config.toml
n_layer = 11
d_model = 256
n_head = 4
n_kv_head = 4
head_dim = 64
d_mlp = 320
vocab_size = 2048
activation = "swiglu"
norm = "rmsnorm"
norm_place = "out"
norm_eps = 1e-06
positions = "rope"
rope_base = 10000.0
rope_fraction = 1.0
qk_norm = true
attn_scale = 0.125
bias = "qkv"
tie_embeddings = false
parallel_block = false
init = "uniform"
init_std_qkv = 0.0327
init_std_o = 0.00697
init_std_up = 0.0327
init_std_down = 0.00624
optimizer = "adamw"
lr = 0.00181
beta1 = 0.95
beta2 = 0.99
weight_decay = 0.14
lr_head = 0.00687
grad_clip = 2.0
warmup_steps = 436
schedule = "wsd"
decay_fraction = 1.0
decay_shape = "linear"
final_lr_fraction = 0.0
batch_tokens = 65536
seq_len = 256
doc_mask = true
train_tokens = 420900000
steps = 6423
dataset = "wikipedia_en"
MLP neurons of a small language model. Each row is named by its layer, matrix (down: output weights) and neuron, and shows model dimensions 32-127. Each number is 128 + 24 x the weight over its row's rms, rounded and kept within 0 to 255. Numbers have three digits each. A neuron's up and down rows have the sign that makes its largest values positive.
A block is one neuron, or neurons of one layer that tend to fire together. After each block is what it responds to, as a language model described it from the Wikipedia text at the highest values.

L4.down5:125119146147117195127104119078124090153106122149129109094103106106088099129158115105085160116156140145108119125137129123150142117154129089123109108110144111133102130143127144138084172129144129143131137100108171129167156127147138141118148129127191111152143123157136129154169136125113115119
L4.down51:125135128131142113160159157093095109121137139149144114133137100105102129136157151171154113125141122188122111140111166132128134169171130139127140140124076120111118116091125136161146088114144120090157086098133108131118160110114120149150135168176140116106112128106146105148086112073081149121
L4.down71:121127142121174066135094087126184116086133161132136102118141110094155111150096164110152142112103117138155145139140105149115096130153123145150136137104098108134133188098140155134112117116112090131156143139119119121107109136118149146133093137120127129124170132161136090133125117127086117151
L4.down109:141146092148143128138171110158109183129147145124154150155156172155115089106128112087130130123063131132136123131130128110116137149119156152121110131097140091137104145110157119085163119103127121161111137122143110113136113173172180106128139117091090101170140147182129123137153149115134150079
L4.down120:134149080151151112116159156131142125187126108145171093089152136120130124148102153115151128122144085191078141132154117124104088135146138109112126172127135080098139107121080097124097082111172131060114097116120117124116106120130144137126139175172148128126112155092139169142096102116133136098
L4.down137:090152087094136178090086143155127149119143145200145188141140103150134105115142143168166124151136110115107179168089164145097136084139139140139101146121136125139128119149133141143083155076145128104102105152100118154138151131131154162155062118142115137120138069097122108114121157152094129106
L4.down172:106133174126171134131145162154137135124135165158148102160145107099156130122120118137147122093162167183090145125109156104113064111106143101168129137096124111168128129160146168126173133129133130145117151117130151156166139144134136131140135174156121156115145148127099131100122096140110127134
L4.down281:108101129160131157137176131115142097146122117116117130114110112114127122142092077114164133153097098119115130113133162128102124135137098154135125184159122102125141157074164105093159135139111131128113108150102131142085143148110100106156148121104155122124100119088148139097151137166132136141
Responds to: Year and date completions. Final two digits of four-digit years split after 18/19/20, especially in birth–death spans like (18'86'–1979), plus "(" before ages and ′ in coordinates.

L4.down10:071127135127111152125079144133146145150087116134124137104119099157127129150110148098132118158144143180088147134117093143133157115145113137164132147112101091116097125111135163106101132103161075156156127095122112119140084093109089134124166097153100133154109154126059124099114105122127088133
L4.down44:164140137115124111089152172136133134146149197148130115115105187117163158130129136111086106150078129116102140089149135167139121105134123110132062116092131149138124130158114143110111124133123134138126133126097103179164134108109151156138143120124118157166132151192126089164097128128134136136
L4.down72:147132096122102163160115147119180113126158084137108089122117110150156079083127108115126099127159123130154136145093119167153156141178117120188122145135103100132132101099159178108111162127120157120128151093109095125170159182118150160163129119150102114160110164136166128114163145126112147111
L4.down100:093092133148154136117090124177132104129170141151095108108139112125163160117102095167153131154128097110106129126115164061144112129115150124157093091117132123150098110106111134151150114156126134104098144095126124125121125148110139107137156108131139132156088078104118101141119095142156157118
L4.down171:163101141143095125144122101115172126115090164137129131088136123087139132106093099081094098139159183117147116158120102144173142131160139149131115107123150080149128133135136146116095176121125120139161087125135142110125134119142186166147116158144163100130156083191142153130126114109127132101
L4.down180:170118133102087141097133144144119097195077117115108093157134120113128134130148112149123153104150132072139124162135163143108095099123158119131114147091136120122113127131113130166121148164115160168117139122146126186135123197168115120115133152123172172148137127123135129119116143081181113099
L4.down248:122110136122138170128112130168153156153137127098084150131142174134154103108155143111120106111096109139118129156148158102138195114148135131113107110118142111089133115124123123111127177171169098189106105132112102149104133094107168101093089065157132102129168154129088142151171137167138101128
L4.down252:131091150106129157107139111092163105130108125132157163121087175105124141155146089132051162098091113161116135173136120128157111152156103131127181131129119136128132148141076106126112161125092142126145117120086111132144118134159081106115126131127145127116095103164141172096154146146174115117
Responds to: Month names in dates. Month names inside full dates, mostly right before the day number after "released on", "born on", or "Released:" (April 22, June 17); occasionally commas or word fragments.

L4.down1:151145088129108170139134106153075175120107076161084090145138150124090107109096142148102104134117147149121115106108116132144133127137186109128095095155122124149121134162144143102137161104182098142120163085147098113152101142147144122166119129105164136121148146128149138135093148125128093137
L4.down21:139118131143119113131156146159122108144171149105122157128136099141062094095135109113092147141122114112117125170101115131149097137103116172155095189093149110133125131109145127107104126097100122129166109142118113123116136112156155129080152123135139115127132129108146129121109117098131151099
L4.down64:134149117155110120127144137164092139181160153131126141105107137180173146166105144113114174105143170150194122141098188145174117116125113084090084120114136127115149123100080169134112156104110101120137138104146139130128106162150117153131126108138106093213129129097123086150121126097119107104
L4.down89:130125128169136095129097137096159147125114190110114115144156097177125120133132163128118166159136178151093133104106087140148125122160116152131135139118104144148125147108140106070178093102123151163131131174106156175130124104126134128105106117153091110115100110157092128092130092147133146111
L4.down94:130142109137098129107135114080179099150130139128100149127136103121123078129123128130164183137111135146116150132106172095100120140112113070163142139160113121132134114134122099146148121166101150149089119120133143173119130147154092135135114162102101153131121077131099140165123147096158131136
L4.down117:110124148186132103127097156125137164108101153120165134090132107151130121137169107109132143130151085106157111176112115108129111145165120098102146117123155143103107154115145149152149125113163130109127110159129122108187092144201154127086079151185141136148148175157142132118137119140170128127
L4.down154:140089115180121157157103141101183134113110110139125128107092143089154064149143121147112078145099117144163200115097107140123137089097152111108147134146148125163114132122098135145105109136073147130156112145144133149130133089165130112152120093141126110121141109141089130118134089164069146136
L4.down207:148163100105088157107156106110136163105153130108189176127111155122129110138145072094122123131168079130124137136113152103117116118130131139188115165134132144062129114135131109117175156125154135126146103088119151155135134081124116146106151165128172111110134131108091119118137112131148146150
Responds to: Coordinating and. The conjunction "and", sometimes a comma, linking the last item of a list or a pair, as in between Hawaii and Australia or Cain and Hijo.

L6.down96:141109078118147112125124072085160128090141175110142146122139162147147120152134146147170145172112137093149102164125128116144129124140139149074135097116130118121145113121107123118141116108123118076132184137135138135155068122185148140170113111115106148115147130116115134091114143170116127109
L6.down131:143120136148108111149135138196127175166119140169065087168198100095107151126111132139120114107086082148130117154154120099129112125102140152120157087126165145118141104089127129129093089183118115162119154130106150167140131129140148110099146163104093115141118138129147140087136121143113142099
L6.down154:134126127143132129134144160134124084082154115140112132108121119099106124140127144154142091157140110144150116100121126162107158137137127145102153174115100166100115115098138143156137090157156130165130154130078101100152150105125136098204148106142161111138134190121078147121124122161102158138
L6.down181:131124122124166122197130092161197172077168121149156116134106092105093134130158105160095173156119149119066126122099130109103131137142165170160138136117135115094111134122139083131149135125116135118131118115134124152153140115148147124126152131150142116150121142128133093087096115100117159126
Responds to: Main verb after subject. Finite verbs and auxiliaries right after a clause's subject (have, is, be, was), plus clause-joining and and but after commas.

L8.down19:096113083110096119129179150132111108113109109166089142193121120170131142114111140154252122115117151127115119129162113116129165129149140119142144130159109109131105092132125141133097105133112115160198107165128100115109159123164104134121112116130119098153110131149119137123135115126104139139
L8.down299:093130115121128109117113165141129171114119112110167134133130131156142158115144164116184091167130113152124158091108145122127112115110130136119118126124102109158113130171124165090127136108145109106152114131145138141146126095138128128169136105125119128117090148086105123091116078106138095157
Responds to: Before-year space token. Space or opening parenthesis just before a year or date number, as in "May 27, 2014", "In 2010", "(1919–2012)", "Schmidt, 1936".

L6.down23:184152146060149124131163145134168177115144112140133138124086124108174123138070106126098136107126145151147111135080085168122120112127101136123105172139104156126155148159132097097135109075132144145081101132150137134127151102129113131125139114125120170157131125127121151134126095146118132144
L6.down70:107115132147144143122143101126125097119137164114156157125128163115117183114120141110156099118187149184130138133091139142151126139149174165174130096123126189150119144127118102100151111158138133132136132120163093126151174143115133142156134115073150170090136096110146125103157121132108161092
L6.down78:153157156166100126072128126113119105134121106147114126130140129120095116146128097129117137126093112174102115147109155134091148103153117116109116130192155103151103129172155166068116128174121115159098143147149131110131145142135103121140131105149158108118133125122096099116108094143152122106
L6.down243:138175161128118131159164143129110130135150097148165135128120127090122103141098116143077078078143076111129130129158136153091118145103155103142137162129089124163129133147136116148118117137127149134165134112138125134124126137148147138118192138120111081150125066183127180149084135091151098147
Responds to: Predictable formulaic continuations. Easily predicted next pieces in formulaic Wikipedia text: ^{ in km^{2} area lines, years in 65 years of age, West before Virginia, outh in south.

L8.down260:133145055166153158109090091101096149132123139111150129139113138134144136129147142127103132100077130099160140099130140154107129142145141110160141106100147110074115082164114136166129115141167145146165134134138140159117102140146096158157125133115122120107133134155137108133121195144124116141
L8.down285:133141179128127116182124124120088119174110144156120144110178111128183095120147098098069107128137120113143148154135131112135128108134159124140152179124171169146173113143113119103161119113096134143141157140126133108149149130129129133123130136126120159114120136101154132095077143093108132126
Responds to: Month names in dates. Month names starting a date, usually after on/in/born and before a day number (on October 26, in April 1802); also ″N in coordinates.

L8.down205:126086132177145123142097140100164132115125112165128093144111089113156099097139142119113146128153095100135129129143142153102097095088095140154157155088119138122173135146111097141165110109097119118142111134157094140113171101116130118094157125132174175098163113115138116149081135119160124146
L8.down266:123102139122114122128127100099174112151110124153132156157149097119144128106171189112101119147153127081144127146169165087098130113156118115155113141143079120120134124109123132161139139170150201137096140120109110134105139105096093130107070111104112104135118113124100142118144156132078171106
Responds to: Token before a number. Fires on the token just before an expected number, such as the colon after "Elevation" or "Postcode" in infoboxes, table pipes, and "out of", "total number to".

L8.down155:119141117097132128076081127140118182117130167148129115123144119112160150101117143093124090123125223111134128105128151119100149117141118091107085123156094077131120144116136130125140159189154115089131079131149120131092122101091147130158092109112102085115130086123159178125119091099098119108
L8.down193:127150127151143134169114146136111130099121122140096093143133101128113077132138146146107165129133133098142099092227161144117154101145119095093111147126116124134118121082147196114151121176105092129159131141171165135146162124151122164094159153108168154124102164121123082162136127131124139117
Responds to: Coordinating conjunction linking names. Fires on "and" (sometimes "or", "&", "to", "|") joining nouns, mostly people's or team names, as in Yunho and Changmin, Senate and the House.

L8.down116:143133168162110154141140111156158076150150139102121150131148153124125133110124105098136100145088148137164134132139095101150135151102133143117137172137172121165138131157173114112147111072107107118120125188111108135108108140181116142103127158153107136111135167135150182149184148167132172121
L8.down243:121127088144133132121105098170113157111142124168158166140134162100112124094169136152066118176098127130090092144054123082126128117148133140138151118147178101125102169123112165127147135096165120115121122101113111112134111138128115156135105159112158086152125114189157116153147131085109106124
Responds to: Word-completing fragments. Mostly subword pieces that finish a split word, above all mi in sq mi population densities, plus ro (roads, role, roll) and endings like ers, ions.

L6.down32:129116124150135111101108125142106134089129132119115105140121114179097104128155178107137091110085136134134123116125169159141063123118129154119140102099134162124118090147120121110129143130169129125111152141109107128157128154161086155139128165134161137102144133174130121131122152085112106126
L6.down133:165168126103190154113088128095101161087065142137129139133115104163091174133150106101088169135152147138091137152123150136110097129142147127116088126079129163117124143163169138119110098100116146155181163130137159141108141176105111111127147124135141110126112147112127099098131136138130096126
L6.down183:081122125127106170153124099113108194149142090079121117117117116186125179143140153135114161128158140158131133160157131165143129118155133148170072130129111181106151126145106119142159110110156118130136114131121150092145122163102142131140142120136126127127152134110147130138188133186132107171
L6.down215:092134155110107140174129116152087167146107153164104110123141093143129092160127162144094130119129143104122107126062115134111129114121083114135081149101160098132138126157114144172128075161159100112130124169156112165142109160129143128123137120088086154141116116137128090102096176141123136138
Responds to: Clause-opening year digits. Fires on the last two digits of a year after "In 19/20…" opening a clause, and on "which" starting a relative clause after a comma.

L8.down68:147170139168131153160130144175102155105159143091087134129123129131132141126105113117101135103111166161124116121127135135141099122095139121112128111117121118116144147144139131094140138117138128114130140143098141138166141101144159121108126152136122197121114163101114138118123151115137152150
L8.down169:133135138127122187130110160155139159125171124147112119116099156130086128127111113125099138128094133153171095181165125131136129152131162095094123091121113126170129146119122146099128149159133147143119175116085135125127120155142152096151138127110120098133134175133118130118101096064117137109
Responds to: Before upcoming proper names. Prepositions (at, from, in, against), past-tense verb endings, and table pipes or scores just before an institution, place or team name, e.g. studied psychology at, graduated from, Bilbao 2-0.

L6.down172:126113154092128154154136116161138094142151103116118149147106167166123155086121069121115113169127117079146171161105094139159124101126153133134105180116142131131121113140098130098127162114145149140113131130138141119125129109109142132193086126128158116085139108194134103147148140141104153170
L6.down219:097148129122131086115139128128129125138095116148144116150123121142115124104144106120093137153099114137150117117138101138140151127137168110154130149119105121142141152143117137109124162087113155166137120110185120135090136161159157146148159102097091137087102127194138141171142108085139107140
L6.down237:177130172107094133146129132166115103078119120108128161138105161161108109160135130106119129146112105080129075144128139110157110122126137101163127150123147140160150112165081125121123148081100140094119149093115149145079119122124190158140140112099124075154121171102131145142153132130121143176
L6.down314:113139181133177161135113128150132128118122148125149170133106158169147154133106140122111123138145141125102131119134134101172168138081137143112113132106090113100107148155097131110180163120096155127154089125153131143120114131148102119186114122162121141073107117108117170110083089114119146147
Responds to: Table row ends. The closing pipe-and-newline at the end of markdown table rows, strongest after header rows in sports or election tables, e.g. "Pts |".

L6.down98:094128143138101085144138121147092100158108061155150146133120142136114118092083102112155148150147147163150153162150126122158126105142135117111136153124142124120105120118191127128081127167128125133128140139142127159079096125122131133137177142124160133110115093113080113142147139148133145107
L6.down166:119103097079143090113106111078075175113115122150074102161094136134158106100154091135161115159171157129102151107108090138116147093144139132095074107099146104154133125093157156115141119126132083131124095088164111117100129111126122137151150125150110121140119112159128076137123119119155101120
L6.down227:136125100146125127087132145150118171139134105071131138109125112158146154140133114135200109096123141134122112115135152144142149135125140151098117103127146062123121118142124135128115124076130113112108148091165119119162122083115110169108134143140144127086144170115103146094138110076145152114
L6.down231:139099096155148133089122097171114187143128216114155115123137126142141146166168164108101137151114108115153141125135126138130106139146123116128140127140122087132151106110085116150127129101097115133168170151135119104178131112139154141123137139139094126138100114144141111117121147161143141123
Responds to: Before a coming name or title. Function words, opening quotes and line breaks placed just before a proper name or title starts, e.g. led by, signed with the, a quote before a song title.

L4.down9:128112102163134129075127127127128176124149252133123122068126139145154122130140157123096136122158116132162152171123140131112128144183120116117112118116118141109139129123041131127139116046129086124163129148131117125150125137147164154126119125189087141120137105133122126130154135137083131114
L4.down115:092119115163110104082127115138076170126130182141118160102098144143125126152125122141092183160111108132149117162106124142134148182179127110121112131115114150110148100099079121096113133076139126100149092174121118142112113119165153178170124089123096132096123095123137151120135150125056160132
L4.down160:121119106168131134080139127137117154124141215133133129051126139145152124134135162118091144116162101142162148156112144138097125140197129124124114119117128147097143129119032122127135103071131088138161139171145116127142132124154165163124127134183104145141127114139125139133163156126097129111
L4.down183:107094167091127094127146108120095110158111132149167125161137150155171113147143165127128168171138067109165124131110154126144086131114148135176185109128115139118095104106140157159094097108161128118108117170148120121124093114147126179132158107146116147127147152088104134112106116111125149176
L4.down195:131149133143131115117145141140082136155086080119130121102101121109083159112160139157110134107115116163081133148106124131130124111110158156141127142114156157083131133126144138147105145113124145136122157083155129110143159109136123135162159161110076153096169167151135176158118097159143110166
L4.down217:138112102132119116039135126113104152149173248134116123094135135136121115154135133129125138111152128117161121165128116112100131125198123123124119120119107134122136084142073132131132134067118088114153118150102127129174128141150189155124140143168094124115143112093116096102122156104106148114
L4.down254:120099138170173098120109210123126135134128175110144123154151074135110136117110118078171121115131115144128127130128130097083094095083130120122140128155169130116142119147125159145119138117117117152109095143115118124149131172116134142183130101141116119085124152083127143114107143114155135104
L4.down282:122154118111107075071139167131142156133111120119142118146091158110124138169119149088109146108093120118084171103111146123137137173110101110150120086127100165123157126094059100153133122157115066132187106140123135116133130129130142149109112097150147099104145091123163113128131114145132066160
Responds to: Year-ending digits. The final two digits of a four-digit year after a split century prefix (19, 20, 18), e.g. 19'70', 20'22'; also word-final -ly and R'ob'.

L6.down122:094113157125105141108140166094091111109085122092117143133135070154120143132095157161160097109148155128113122084124107107139152131115093068149110171152115148130158128143151115091142112137123143120087138110118127160130136093147142149108114103157105128136148129113108145121154095102122126134
L6.down157:123153132134124110128112139102106118142103081144123113122139165105100124113109098140156126158099137128125124143147082097129119078136134088173139139068100113120131177167124127113123117095137124104113167160118131072115138131126114125119127137102136202156117120098175130101120111117095110107
L6.down197:133125140143102113127144115106108111156086206108121110117123123127107131123140128177122114095137164091132092089121125086095104110103151141082141137143141092100104151132132117172131124110156144124128187155114146118156123106126123134135149153150114141123169145149146127136129098135105132141
L6.down256:113066130132123139134104079124151170163106086144131149183125106155168166108090146133135097122148174108108105148107166107111114128188131148114131139107145105134119100162126155125123180123135152113098106103101096131127104151114111159147135129147128122100167118129132138157154091153141153119
Responds to: Number and word completions. Closing pieces of split numbers and words, mostly year endings after 19 or 20 (19|69, 20|10), metre digits in infobox elevations (29|3 m), and one in Time zone.

L4.down55:120101092102138093180116116142133126170109091141154140182136140117111143102087100111125123146118132135130116098114152127089120138101119123070107150149119159091134083096125079138090151129124156194112106110090098127144115127134090079125128149120138151120121132116139138119104129137163123111
L4.down68:103124115108171105113165163154123151106113168121147123142146146118108168101133182135125125151153139151114128102145118129133102103163176151163171131072129138127146120164088152123149160077122137131115118168111131124117119074156104120132103140082111090115109165137111125129152118096124109140
L4.down104:147153135130164145143129090147110129136150169098141095095158135119133127122114129128123106071140119126142085157107147088138112136157147093113164100101125161121116165127149149164104153150076089117125139108153134135152111156112145161120129118133152180127141135082127132086135120137133121108
L4.down130:174102149139143130096107103147134142098129099158102125142111106121137133108140112134146152148082138145126149093122194136118167126158100131135044099182137095101091117130193133145149127138162178129115146170143102136117168139130097144120125132122131106098123126148099091152133186147132112100
L4.down142:111102115168136132137116149107139181109168163134120129158111142147115102129119151114153119125136157080085102115136134135149126081101124110125131108104141075103099159146141085112085139154092200124127164155133149160132086131113141119138143134128099144108145166084143114101144120092083085130
L4.down228:102099118125151119150138119115142097131089058122148153135165128116155142074114115147158134123120128112119103106144101142097076146126106105099129123093106098168146084108114153131155166135140156128087116101156177092098099127140137161123116142113128139195133101118130133139074126161150129118
L4.down238:117104112158136133130137130118084110119133146096115129088129108113118164088106168125138104155156110120193154100163108154140109103141154162123127128149142096170160091083132161105125127152100117090139167120115141057060130109151096166135133123137134100132089135110135104116135101118119135071
L4.down295:098139115118132137100118080159140178101144128070165110123152159124123095151094100132133119135114106151146096150113142147133102081095157151136113144159118087146148136146103151123130114128098116131153118144072144101114092130117140135115108122129145143093103080198139142135129133131144121167
Responds to: Closing delimiters after titles. Pipes between table header cells (after Title, Music), and closing quotes or parentheses ending a quoted title or aside, e.g. "Log,".

L4.down16:137131104146093120179132128135147137098076137078107129162125150130112123124097124130111135133135085134152137106156153074154132095118162119114141131135107156118118164094091148119117121178129143114119138117114138102200080117088130159119115125132124126147147123086136117173151112134142134118
L4.down43:106113160154138094120130145143143144111128100125112105106077142116102130159150112069147108102075112127110119107140115117131119120146138125152132109133123128116121186137122119149101108140125115126102127114163111127181120158103109177174074105135154089089132144159141145170118159135173145138
L4.down63:126131113192137099086111127100122078121142134133102126121142148171107144145153150115154074108115172115121140117109115151073153146088123135159087140129129147111157123145113111127082145084120137137160191107102084123126146092128065145100104125128156134098094120118142175143124140079092078123
L4.down74:113076131129140115135125079158107136112103131113085141100144107134158101130069127104079148129145131144134127101122154166164116147126089084115112115140121124091116129141128117102148113128108144122108130122141098120162178119133139122118143093123150133147149095133135120175144139153099150125
L4.down101:152153143113114154129116137115127157099141096149113137161126126179148136108148138128119164117127130101116087111115116169094112114143086158090037105118109144168140079171173114131122144154108144129123128151106099154146125144088152118127122122127098133145143121109152081127131117105128169103
L4.down108:126132165119108125144142138110147146149123152088115132099136127155114131111112149093132136153135140153133130150176093125155138126129131144168119187102185149128133110131101132141153157120175099113123116089139125142174138113083162106186151128116137133094147118176148107107128136145108109084
L4.down152:132131125121079164120123098153136158122119111135116088135159120107124113128079128155116152081116116076113179095096165119112152144107115167121095088107102136151159138113119109140137150123115122118150130145182115149139165178109137120125135111118078085117134109151108134127156140080140123092
L4.down290:085170115153108129164115184131140126143134135088132083133153124125124126117139167151171169117173168139143124105113163167113156127116113148146131113090106128105114141144102150120149141092139125130117106117075110105158164086127142142153130117097112154086109145127121140123146071121142137128
Responds to: Sports results, career milestones. Line breaks after dates in football match-result lists, his/her in athlete biographies (made his debut, scored his first), and results-section structure.

L4.down31:123125133100157145121164113133137143148106091141083155138119143113139160119143160109108152120138119103173116122116107114190126164094107124125120162149104108128097122098188153102136107137127099133119114145080156132119147103108123138175109120144150124087100106087101102162139079112090110137
L4.down42:078104132129090139163142136151145079164181126147113151169178166141143130131141124100089119169153167140118150100157137101117112087159160107125148160132122098144135131110160131146138122102108118140127092102134177167090140102091128124129148123142105132108103122146116119133157146123128126116
L4.down96:161156116087139136143168093118136121157186116181171127128116091153108140149191160123132175103125127112083106180181100083110153072131137134154150119171119144099185128147099160095153103113140102118077141100113118078111116121137153124129110154130164142108114119136115112137174128099112143127
L4.down98:138164119106119127121132138124119126106106083121117099148079128121116125135117137101130195128111094111108170178137159120140136135122114159166158138164151086102100118117098136091155149130094104125118115096121135136094114120149094129114112142177152128121079103079138137160114139136103133124
L4.down184:157139135112154100171136119101139132139100119128137164096124144091108111160105148158107104121168135105094083133141149137127153162117116155143131121165120119121137184107154137130129088123187104145106084176162144115119116138127130102111126112146128133144103114126103126138135098121105168111
L4.down199:094123134120112123136150105168202153106082121098149128116142138104128186151099099119126125117122139138153132105105104154091109132115116129138140127112164105116121111117141142132113118160114141177136108093138113097116098107140117141145152111153178073169107140158153143145111147121120110124
L4.down239:103114136141146080163057103103149137132120148127141138119120120096072168123113112126133103121145116130123117114148098097130095083103110105145111164130153176184140157125109155103088144188107154078133108097172097118125108110149160160117143131089139107100131131149115192122123108134150146144
L4.down259:120108192150121108087143132122088094126137195145153105119127132076137114145115127114101154117100142098136139154171112169087114156085118151128113122181136149124145097136138145161098152103124112076119099134133135127123111145096145115139112114158121141131137112094105144148112139141130093111
Responds to: Time zone abbreviation starts. First letter of a time zone name or abbreviation inside the parentheses after UTC offsets in place infoboxes (Eastern, Central, DST); more weakly, early word pieces such as er in serious, Serie and generation.

L8.down33:171130131143094137125112086126068159146122143107154145082108158105132129128134127122175136105098092132133174121096136102167103121123172115155123130134107166146174111113106148175121109101116124129122156142121065123129134127127134127139155143150159142121119149153100114143168148119181109122
L8.down107:134126135133099141150079103145135146111147094112161142146123146100122101101131165135137130136107127118169098121114114125096103135123138102113154144130099152115130123123149081152136112125150128093115107139130111097185101100149103120121091143131119134090081132074103111174113117174132107141
Responds to: Wikipedia table and infobox structure. Pipes, colons, dashes and line breaks in track-listing tables and infobox fields (Music |, Formats:), plus word-internal fragments like st, dr.

L8.down174:128156090085122148112140144096106156131098133149125151136124094147142124126133109134101129126127132104094124134122110167152131100091110129139103098129169164134140083128089138107120136098167148126138129146133093138119108103182156106087112151158135116140151113177150084127140161161104131132
L8.down208:102172144158123107128148141106124087106152147085138135122131111138151134175119121148105145096137110134148193099130122109163131089119147082145139133128090101160173132128110137114103124076137140110119101170078154142099120159131116132107132145137113138138121136171141104142132122111147131119
Responds to: Year digits in ranges. The second half of a year, especially after 19 or a dash in date ranges in career lists and stat tables (1996–97, 1974–1975), plus scattered word endings.

L8.down77:095118082159141189132155147088125122124142109159163140131103112135122105154145155157138130133127130103153113129142153129097171158139127134140128113142137123092123130139097154140116087192114106124189115163143109151131118139136138131132136182092091116145139129158109092111101155136114132101
L8.down186:145150117144107136089074154146148128175143092134145135106157120130129120141124174143096124146133139118165096164128147122101137179138120124130127119140161104083161135140104101080132148105097121176113139148137151165114156126110126108086103149137121143111130172122126128152147145142126143082
Responds to: Year completion in dates. Closing digits of a year (after 19 or 20) or the comma after it, mainly in sentence-opening "In 1965," time phrases in histories.

L4.down35:108145087186119105131168134136106143118109112141094090198086115183100115095135122097165134178138129113118120117134093133110099101124081129121182094115158108155122155103166121146138161105139139151148121134126136126064116099138117100104099122108058101128141143154139143120101115127125095138
L4.down57:151116094143123144137087133145138141152137125123129141171165117113162109159121131127117147141121153148153090126159130160134172143120124174125159143144128106127143096137132126122107108112108087146119146133100119134147109129125093107082109137136156152137102134098113138125125093132154138104
L4.down103:112135161149106142141109158086102150141149132099126126153131099140129096115138118139146146142147146128131105099084097092124141094138161142156144134154103089160178147154162157110108115104124133114080112178093141124090113124196153061134184101086122119113115178128144133094138110113098115129
L4.down111:113118093109118123088139111155102165113121112144127174140133142160125113140127097157121156109113075119106109117159129144086126132122109095154164143116158114093125121119147100121162101148163116167109151102109167145134104126155145112094159116118124102145097137147133134142083114126172049173
L4.down134:139133146122149139135098130179123182153101088160128152096105093144120091118157124156111094176109163145131123122133159151133127085099121145130118114139152087121173111151116109123145119098163116090174096160137119145139113128159116128146165174112127127124073098151094159116085125086139147146
L4.down200:104093106084081130130146138097097180070107132145158073183145131151139129122156128122133134136141119092133104136134102147160150172132124116116147140175127097169088144159104135170145117086145162138108099156153105112144124084108123179123124095119123144117110111116162158167156097147118107133
L4.down209:124098105166118127093147158132112152141131156135136120092130118130137154117135171148169134170106130153128128107149117147111097136109141133126124141120099153107125105144125172158161095115183120164182127125090121101079115135141111158119120138154127165145128128114168129121102123092093134095
L4.down218:160168103134110114158101126118148092161145110136104127125150149129121135106135124104164102083078170129115130137110115126143134111181151147112129109095145200161140157121165140109138121134141172126089139151148135133132122133158091179144087093173109130142110134122129104151151130160107121176
Responds to: Year-predicting separator tokens. Spaces or commas right before a year number in dates (In March 2024, December 25, 2011), and ″N in latitude–longitude coordinates; weaker on mid-word fragments.